From a checkpoint of a small transformer trained on Wikipedia.
Training: a variant of Muon for these matrices, 8368 steps.
MLP neurons of a small language model. Each row is named by its layer, matrix (up: input weights; down: output weights) and neuron, and shows model dimensions 16-79. Each number is 128 + 32 x the weight over its row's rms, rounded and kept within 0 to 255.
After each neuron's rows, "fires before" lists the tokens most often just after its 100 highest values on Wikipedia text that the model never trained on; "fires on" lists the tokens most often at its 100 highest values on Wikipedia text that the model never trained on.

L4.up351 [104 123 153  44 138 140 122  93 165  71  88 137 153 182  76 123 157 112  82 131 117  79 125 129 159 157 149 160 102 143 188 131 113 154 163 149 118 121 130 120 172  87 138 120 197 107 118 132 144 109 154 101 132 140 149  95 149  27 161 105 133 151 105 127]
L4.down351 [145 124 100 208 152  52  92 176 135 105 186  84 105 170 199  90 141 123 174 143 106 105 187 137 105 139  99  91 132  95 126 154 126 170 102 191 143 110 113 128 102 157 114 174  92 117  82 158 153 161 158 186 138 133 114  92 145 148 140 193  88 149 115 129]
fires before: " |", "|", ")"
fires on: "\n", ")", " %", " Pld", " other", " |"

L8.up744 [106 145 202  88 132  98 177 135 105 111  78 176 156 165 152 136 108 114 133 111 144 168  98 105  69  96 175 172  63  70 137  72 136 135 126 161 145 129  85 166 101 152 108 104  64 106  92 139 136 104 142  50 164 161 131 132 142 164 146 126 186  62  94 104]
L8.down744 [114 140 102 149 133 149 164 103 137  88 161  88 155 107 129 146 109 122 145 130 126 132 117  78  79 155 126 124  89  96 136 179 138  50 131 120  95 105 118 152 131 106 133 138 101 140 139  97 141 122 103 120 139 168 129 123 122 186 123 175 207  73 132  90]
fires before: "s", "d", "ed"
fires on: "'", " Ar"

L3.up52 [136 129 188 113  92 158 139 111 161 166 107 147 127 114 136 169 101 130 187 131 121 118 100 120  84 118 168 132 118 146 154 115 174 169 102 155 124 151 160 115 135  88 115 133 167 145 183 127  99 139 123 117 166 128 121 142 165 136 150  86 152 106 112 165]
L3.down52 [115 168 125 112 149 114 167 146 174  76 182 141 124  85  81  97 162  90 131 105 137 135 152 156 147 152 112 150 118 142 168 153  70 111 119 149 132 113  97 116  28  94  92 135 103 147  78  92 156  73 174 151 140 112 159 104 149 132 108 108 177 109 134 121]
fires before: "="
fires on: "="

L3.up411 [ 89  93 113 107 187 165 106  82  82 118  97 122 109  77 128 111 176 144  86 169 175 146 140 140  80 179 177 110 146 174 143 191 135 132 134 126 141 132 166  95 114 156  99 120 132 124 144 133 136 104 125 177 111 174 102 120  95 148 156 179  63 134 120 100]
L3.down411 [144 127 163  99 111 142 128 204 179 132  76 126 117  99 157 106 127 144 115  87 104 143 132 172 181  93  85 100 134 139  67  89 125 134 105 204 118 150  95 190 132 134 134 155  97 142  36 131  83 119 154  66 127  88 133 156 128  73 121 121 141  97 126 143]
fires before: "="
fires on: "=", "s", "de"

L4.up405 [ 99 156 140 158 119 145 125  78 149  57 101 110 186 113 126 111 141 147 103 171 121 102 170 185  47 126 116 128 155 108  81 163 166 163 145 142 138 137 105 130 111 125 165 103 139  99 117 103 133 127  98 134 110 126 124  84 139 102 133 144 165 146 141  62]
L4.down405 [ 79 139 115 101 114  65 147 117 117 143 116 103  87 152  80 114  77 175 138  79 143 124 184  94  80  94 113  69 132 179 117 100 127 105 135  93 121 155 107 150  67 157 149 109 116 167 143 101 135 150 108 154 124  96 119 146 123  81 105 143 150 146 111 149]
fires before: "="
fires on: "=", "\n\n", "."

L8.up351 [151 110 130 153 146 163 176 163 127 132 195  93 164 125  94 168 123 122 121 194 162 168 118 166 131  99 134 107 135 158 153  97 148 108 101  68  92 142  84  83 103  85 140 161 131 163 163 186  93 163  75 170  65 176 144 185 100 127 185 138  61 102  94 133]
L8.down351 [147 161 123  58 111 152  82 122 167 176 107 180  88 138  70 165 103 134 125 129 190 108 132  99 118 121  51  92 122  92 101 140 103  89 105 135  89 135  95 120  82 112 160 185 107 190  99 111 111 123 144 135  90  93 133  99 113  86 128 120  88 133 123 194]
fires before: " |", "1", "2", "0", "+"
fires on: " 0", "–", " |"

L4.up77 [122 134 160  81 133 196 147 135 115 131 153 118 136 132 175 147 124  85 100 111 126 146 156 107 140  88 133 113 121 109 141 124 171 128 109 125 196 171 182 172 156 123  96  73 156 155 139 177 123 140  98 111  74  93 111 209 148 127 143 114 157 157 132 133]
L4.down77 [150 119 123 163  91 110 146 188 130 123 153 109 109 142 108 104 155 208  81  82 159 102 104 105 102 101  89 127 107 114  52 109  79 122  97 110 132 128  62 140 125 167  66 134 130 103  92 165 141 103 156 165 155 153 111  87 175  64 139 137 120 145 149 101]
fires before: "-"
fires on: "\n"

L4.up622 [106 156  91  99 137 157 160 134  83 115  78  72 177 154 149 125 148 117 103 185 100 150 188 168 110 124 148 134 132 129 189 160 187 158 145 121 158 149 156  80  79 134 108 101 154 138 135  93 150  91 175 115 135 114 117  86 114 152 140 129  70 101 132 146]
L4.down622 [195 118 110 142 158  97 140 163 115  95 120 156 111 128 127 140 113  98 104  68 110  55  85 109 114 111 103 150 174 126 113 109 117 144 189 156 147 158 124 150 175 109 105 127 157  64  94 130 131 125  93 113 106 130  99 149 197  89 170 120 164 145  90 130]
fires before: " |", "|"
fires on: "\n", " 0", " |", " GD", " 3"

L2.up691 [148 122 186 166  91 167 148 130 146  80 164 141 197 111  93 147 152 166  45 103 141 145 114  99 140  66 135 137 148 106 129 146 132 121 138 184 132 125 130 149 160 172 159 181 140 170 114 101  60 164  58 152 149 135 114 170 100 145  87 110 109 147  76 106]
L2.down691 [104 140  76 101 133 121 120  90 164  99 193 126  72 103 143 105 161 155 185 108 179 146 158  65 133 146 147 113  93 192 107 161 169 127 158 134 121 150 111  83 145 128 150  63  63 157 146 115 140 123 150 154 104 122 152 152 148 110 162 148 132 108 106 133]
fires before: "s", " City", "y"
fires on: "'", "phi", "ol", "em", "ho", "no"

L2.up684 [139 105 154 148 142  91 214  70  88 121 156 140 180  93 124 135 101 181 127 157  80 102 127 135 119 112 188 145  59 142 145 121 119  91 132 169 169 113 123 130 134 117 104 157 158 133 100  90 156 122 157 102  77  86 155  99 114  61  95  99  91 122 103 154]
L2.down684 [140 179  97 171 103 173 148 146 203 116 105  67 134  98  95 117 132 122  90 114 171 137 117 121 122  85 109 150 166 138 137 103 132 176 152 161 106 140 118 167  86 124 187 130 122  82 196 116 122  74 148 170 123 135 137  92 123 147 125 152 179  92 145 123]
fires before: "=", "R", ":"
fires on: "=", " 1"

L4.up427 [ 74  48 113  63 111 131 150 126 115  98 161 114 133 135 146 110  96  91 166 143 152 106  87 208 159 142 101 153 117 139 135 118 157 126 134 102 185 128 175 133  92 126 156  81 119 234 101  89 116 135 169 172 148  87 143 116 106 132  92 124  67 115  88 162]
L4.down427 [154 142  97 151 169 136 150  91  84 140  87 109 105 112 121 180 131 129  95 175 147 127 194  96  89 146 158 110 110 155 139 153 131 164 139  95 108 101 163 103  89  86 114 152 130 125 162 153 115 118  77  45 112  95 182 161 193 162 162 151 161  86 129  99]
fires before: "=", "\n\n"
fires on: "=", ")", " |"

L8.up116 [ 89 103 173 162 130  98  88 100 137 146  84  87 164  83 126 127 166 115 117 146 177 154 158 133 102 150 173  84 167 100 118  81 145 144 103 175 167 144 142 107  52 133  96 117 184 123 179 126 125  79  79  62 159 136 141 114  97 142 110 136 112  87  85 168]
L8.down116 [122 121 123 126 122 158 137 157 115 159 167 171 140 146 148 127 129 146  96  89 125  88 155  87 128 143 116  95 156  66 109 129 117 182  93 118 149 114 124 141 153  99 118 116 159 132 107 169 144  65 136 145 147 168 126 100 154 109 100  71 120 115 136 191]
fires before: "u", "0", "1", "eb", "2", "a"
fires on: "–", "ts", " Ten", "sch"

L8.up47 [137 159 167 157 117  90 159 113 125 129 152 127 136 140  61 143 141 162 164 104 103  98 111  98 111  96 126 130  75  69 142 102 128 201 121  87 174 195 125 169  83 137 177 152 152 110  90 147 128 142 159 119 106 156  97 105 164 138 116 108 231  68  81 165]
L8.down47 [ 98 143 146 158 149 120 132 179 126 156 166 130 149  96  76  99  76 190 152 129 103 133 165  97 116  84 163  73  72  97 144 100  75 141 113 192 149 179 121  74 122 159 111 114 163 205 129 187 150 170 174  96 117  80 133 130  55 166  88  99 159 154  85 121]
fires before: "on", "s", "N", "ing", " on", "ons"
fires on: "ti", "°", " talk", "–", "'"

L4.up154 [113 124 133 102 179 102 116 107 176  95 140  95 147 144 120 118 143 101 128 108 166  71  66 183 149 133 134  88 119 132 110 135 103 122 120 123 130 142 162 113  46 169  97 103  95 155 150  86 104 140 105 163  87 140 116 146  93 129 151  81 176 107  96 156]
L4.down154 [194 124 153 118  84 118 204 125  56 130 146 151  87 187 102 136 111 131 142 134 158 180 187 127 141 114 121 160  89  81 114  90 134 167 153 162 116 124 147 159 139 155 129 151 119 115 115 167 139 156 127 139  89 121 167  83 146 135  82  99  52  93  84 104]
fires before: "="
fires on: "=", " |", " \""

L3.up391 [164 131 135 110  79 148 111 120 137  76 163 116 108 149 134 146 126 120 189  98 153 137 128 191 108 100 106 115 105  67 138 146 191   6 117  85 196 175 128 137 134 119 103 137 110 162 129 153  74 109 161 166 145 129 135 164 157  70 155 114 137 123 104  84]
L3.down391 [110  93 137 105 153 100 192  86 151 105  95 176 167 105 106 106 136 103  95  83  95  66 154 130 145 128 147 132 157 179 100 119 158 156 102  99 137  68  97  73  71 129 136 103 121 103  69  92 132  44 129 135 138 119 112 116 131 117 100  97 128  88 112  84]
fires before: "-"
fires on: "-", " not"